Weights of a small GPT-style language model, trained from scratch on English Wikipedia.
Training: a variant of Muon for these matrices, 736M tokens, 11234 steps.
MLP neurons of a small language model. Each row is named by its layer, matrix (gate and up: input weights) and neuron, and shows model dimensions 0-255. Each number is 500 + 50 x the weight over its row's rms, rounded and kept within 0 to 999. Numbers have three digits each. A neuron's up and down rows have the sign that makes its largest values positive.
After each neuron's rows, "fires in" lists the words (lower case) most often at its 100 highest values on Wikipedia text that the model never trained on.

L2.gate523:492569522496430557407469425495504478607569536479459592519575539461508506524634490578507486491510510523509392437460463513448505506506460437528578481491512454417520491552473457466495527459570409509498444514480583601509462419499536478459547468533539489506587496500524569537544482523466541496458549552502535471485412411508516476563459550539576449486566487457559456449414583429477487420512414536447519450558528466485638516493545525543432501457358530493512540528502543529523496589487504496473532583500467448485524474567361540521501404531452548551526462537407507475445447575536476487522503517462421486411524519528593424498608535492501583502497490465500572514563522587499395509546570488590504544492554564516488567475507463370530510542605536466478535570558587513473456541504519
L2.up523:408485553507462516416463464497480466530554523517517515560507476559462448599476450543489580505439472409507554458533427540518591503490554497431454379470448497543412540493549494564490593585528470471507480545516440474511499560509512422486486382538484428544498481560459450507505531473472485406479582548495523453484398521459442522483499507375476461519612424488515463547522468452581522485496495490553521500462539512544577527480435541492484492454484503517456506445470479529529508544458512590563476501478533484501496434560521530422502448515534557541387433440484476525524478433472504496526569510546432502346529577582572517371428494580416588523390514513477481499465525551505544460489508623578403487437551564404436469466558491488483550546554458429524525432446543511607451453547600
fires in: "known", "memorial", "public", "popular", "publication"

L9.gate830:479474551364478525477527548519453489402445537489521593477575477508469437542519584682487552534544413576490434555567604519522493435455440496472425573481508433482523500459578514477448484484586499595526573469440477520548481450526481436542508532473521528560512615495479418471541520567468433541555600507499509462513533522516462504540515477509491446442491551382503520543455543445558447482509496445489505426467580512493483390503504554441515505513408581503525518547451429510429494558473508516564447456443525506459437512563460559472481503541529540470453555452515562509510466518544425520449540440538469459435499466436521544525494521509371488395358432502519513467471493473478470502587442494436442538546551481410432477455565512579332511520593524546502480456503540515480512512526576
L9.up830:558478576449470520630531563532462477414470600557547566504505490550465502475476510494547498503561476530566386633531491550481502479478363459524524545535625529543555561461552556394512459522562557472455548409475482470497573532473501487495529531514469507543403541430431467463505530463507534443460508375520532505471453469601509539545443386482517513540450461454522425456419539495589558522492591559513458482531425484510537535548482540572465449521471511525455393519438555558502549482565475514473450519502445421475464454494624576594475543587486511520542618538495399495445486455482458493399436543406447472472531485461519451472522510523472465513477543564575488536454494498553540453564497496492471498463542499575478498492602509472404537582554539407435510492492549492509482443515571
fires in: "to", "by", "been", "be"

L2.gate996:536490544587494418494453422500476516563452572466501432505479475571492555515564450480504519529539587469412420442477575628496456554508417493497530406559352488527580531434552485448485466510464510551414422461486459566528503483460616577554505478484444530555453534522568512529511482497554486549516497602526487510521597535503438457501537507438513482555548482495465533550567467466522565423533536515482567469467545557478529459544542469500492509504590517483426468500474515536518548532497465437554546561545492510476516473527622598520564557466534456542469477481575513477471447508513490553430502539475495560599538526509429582550568478413393433475536390583518495473461493524436566555538579478440449577560450452433408482479550425484513522582618380469468448455498450447501592463468487
L2.up996:467440464524601535544466496415512458525504483569441490478550464433538495488603431453498488557553510476369418527468482535421502525473502556577454439472464416474549590512567549548533513409421533386475498432516504513507516491474480515545506457458449489487507512532632532509511558470539554407452514566433575471527509517451582532576490505420549416504519481544409454478513436519498436498437483475482512487489476431449543509476521514575507562565577440495535510394543493507512429568501445592530495500467411535472554543519451515498512400480453518474571523508567540479457616513492603572454612536556432514477493478483435439421543444475375471482446592450417543504478493430417409516453480490444486501494583557461448534531516458478562547425564499461563481611535578483470537454515528
fires in: "new"

L2.gate295:455494453563440370516537426541469393473432617434520454438513422551499542493504580490542468454562509524533432527425537477506391504532448501473421451443581493500549464479476460461469524475483508513509511478415503557516432484508552466502607521468605535506519526498576423481363590385460483444554570499498596524513546502488502459447529457460471405560578527491488484518500585513549535449531451436417561535478592507512479524485532533517519490584463450490488535559555539527473508559438488548584523565530458612432513597474473461516511441510449410557531482509421437498466521416411471511541498491448587510522555508518463490566565528582523455539515543539485499425407412618581511440473477482446485461440496499506470543585460479508423470511476537512443570433538464578478483496605498
L2.up295:457465536573507536524486466462436439378450441444517486488478460452471554525497610559533501493483501403548446441569565471495526491464526504548588517483471596411591438458519497546577446527559413539564519545472459527528511493491525585519457514490367503541548492536555524532449517366469564439545475505532500480483476428585522599555459524570513530558490455575579452476332446579501503496450466567550432436565446523494502517481426533532457497571475561507367638520446545587498400516468452519532449521468519554567555467526505496547461595455479561457503464565495508563484557443482431485491489493479427561504538527491475456495534572498534517531456558490431485570543464435485529447450554550446497458529555534475517503455524553407581499497458552520490585465455586490497473515483606
fires in: "also", "orders", "remained", "ordered", "continues", "total"

L3.gate686:500465485503556581624481472493415554448483548487456485586575464474612400512463571501493585478450573465554469616510451470501506444524554542527531556507416536585575440565525470601501481496460507571533468545436519599476486492440513537556484408537462545505438464468509450514420583537593481541459497582544594491435467421570519455524502532540480508597517529557480458455506459543451492424432477463396401419427491413528528532396598486466460483464515579501490500504471560539411496501500473481590536594445455445504519593448495590466498459537525505513459540494553574491517568496486499434477526437416504518568453485489479501487581451433442466485550514550550475553481481494402419433526490488479498501531525509433430575596584578492449504443473584478477525462483511524563525544488478
L3.up686:451533480446476460504562488500376548469522549502530475603620507402510439467600463467494433476478441522485485468410499427510511469504509579464417555481533585489452435505533515456545522517428534601597445523448506626506573514464531499611551485541530469480366516531450426529485505537458419554512500521464531521453440519506431470556423547540490524481498508459485538521546501508613454495456513505471481477475457523487540475441522455427506494548412555419615497513427539512417557496540501503539481467503596583463469484431623526518487538562403522473512506459401607530581481616491519406487567480450504644449558527525484549460478479462426478472415497494480518580465583588528455476482486474536421550522527525463588460528529494434519522516516496523494498452557521459446490446498407
fires in: "number", "age", "top", "degree"

L2.gate534:431498427492487477522425465403521561519522421504448504515484492604504512496593557596485509514439493583471478510545531494583543559526524491530526557450444437477475458573484441518412556462614567559511603484503573496475396473491552435486471517410446470541466541491517557516603450490516535438527466538511483437528362460477514480378465491479510482479496441570489531560562555591541450544566476450529416512593472422513474462496511513625493537455545456586551475433465524496549493504451522475578501456446442430432481406566471480521445457544456521540518538494472508546540500514519454589616420449496471552492534597505452456509452525480608527493514559436505586567471512541562612466487468538494447416511457549438432498444533571401430486457465461484515531438557454514463532530549431
L2.up534:517566519551496522486564525488462678616444506427545494535453536474528504488490525525486536517431417619464503551481558458421451465561434520448475487524398496517568480538507536574469497478548607468404508558540461455460496498471424478531495536516495427511493528503539465504462506425497477469485445508406424464491434458446498528455487611456536499524543593430488586451553450500569418547544520523465515451537504543525428445573582511544459561518518533560635490530485443565524522531500562503449507494509491451585425417568520500514447559523469498545577484458520544614545524419441387470487527421534544463561531521497510529500492567459502488477539541606541484450502459538487521572515501427547444471479546481613583475465537516515438482459548536481551570554473479439487526474509299
fires in: "used", "type", "using", "action", "note", "use"

L6.gate950:526619411562531510428563560604533580572520544514545550522444461476502462503448589587477557442452598510488460552488435538460489540468462459558423449416519573404544567565505463539549437464522440502457544522527446501414530509500565439499544434510502515428568504548463475505551406511472507540522485521548627491466533477523479407528482423589551451506527567445438567455522545462489502456547434490457528442457517516482542497524467544579543541441472424513581448466551430449533551512437536558526462579591480553498561502559509513481574471432420584500491470426487485521506550394496521571511444457419491546468433442478513474362485540543460512518501443523486562470576553546517449402485411466506540478524468530449506536456399546412457602476539504559443556441527531487529471544549563
L6.up950:515474419549446498544474517535516490475445473485543499526371564514475430553577588414464547537484437511494545564526499581589533567462499517516411529515503545509494546551515464482473446529527486501490410457477402404367612486601460428498478490590574555474514498461467583579445627498509401472449437451550555525540557531471492448517615496478545537594484464487454483563536457437492480455500582475459555456516565420515442448537481449443542476453406496523501500458535435455556477468411509492493499453470505531486469519594525420494404496566478473473471488539590493434516501592481495533466496397524536573448584542485455518537535465473473537515478482423548516523520570511431522415483417499496440544464550443529570529518534453390457511574486444447482527445534495609534605563468478
fires in: "was", "is", "being", "s", "are"

L8.gate68:474508531646507607585505527522365518420585496489481555520470506501528602617586542546532498433481454496565539527426394421568464343456526471451504625467497536484545540533556497442488471577492512506485535553538492489499500496473525464449481485426486582489470532477410499526424519508443520455446561497429499449501566473491475504509436506427471616514444475439574520526524465573416465508463546493526436484553440545518461584534539428484530625520457559457513478437513431560522505511451494518519493426477460485477511467466546578426517464539521488487549488502565516533488557489516543476594488466454561513558453455483438475548397446457559468536540471411466462419371487542499532459408525521475548485524384443552532518520532557521453495476407534470559525541508459479524421413582512
L8.up68:506525453418505503544516503533474496460517571494529405464519511447493460534598521548491612435432463535493599485512520476492483576443415500555472493400546499637560533533474474524517558481462541647456538481476603532445542477495550436479511498539530580487478491541537414378562497509501437523537456493527570506523504477421549547507448451461506535500530424449437459492553466584585461513463506503551475513431443511501509477423455401450504516486507527492462548457641423542545438496568559412455405432454437621542538444503463526577475534606398400624498475473501523523436547553519524504577480408504495417512510486539603595535565545466466546474438459421547501518466481477445441496551480495452575468538446497439444526509455497510492555472547576503471488533470460546455544457497480
fires in: "league", "conference", "assists", "division", "premier", "s"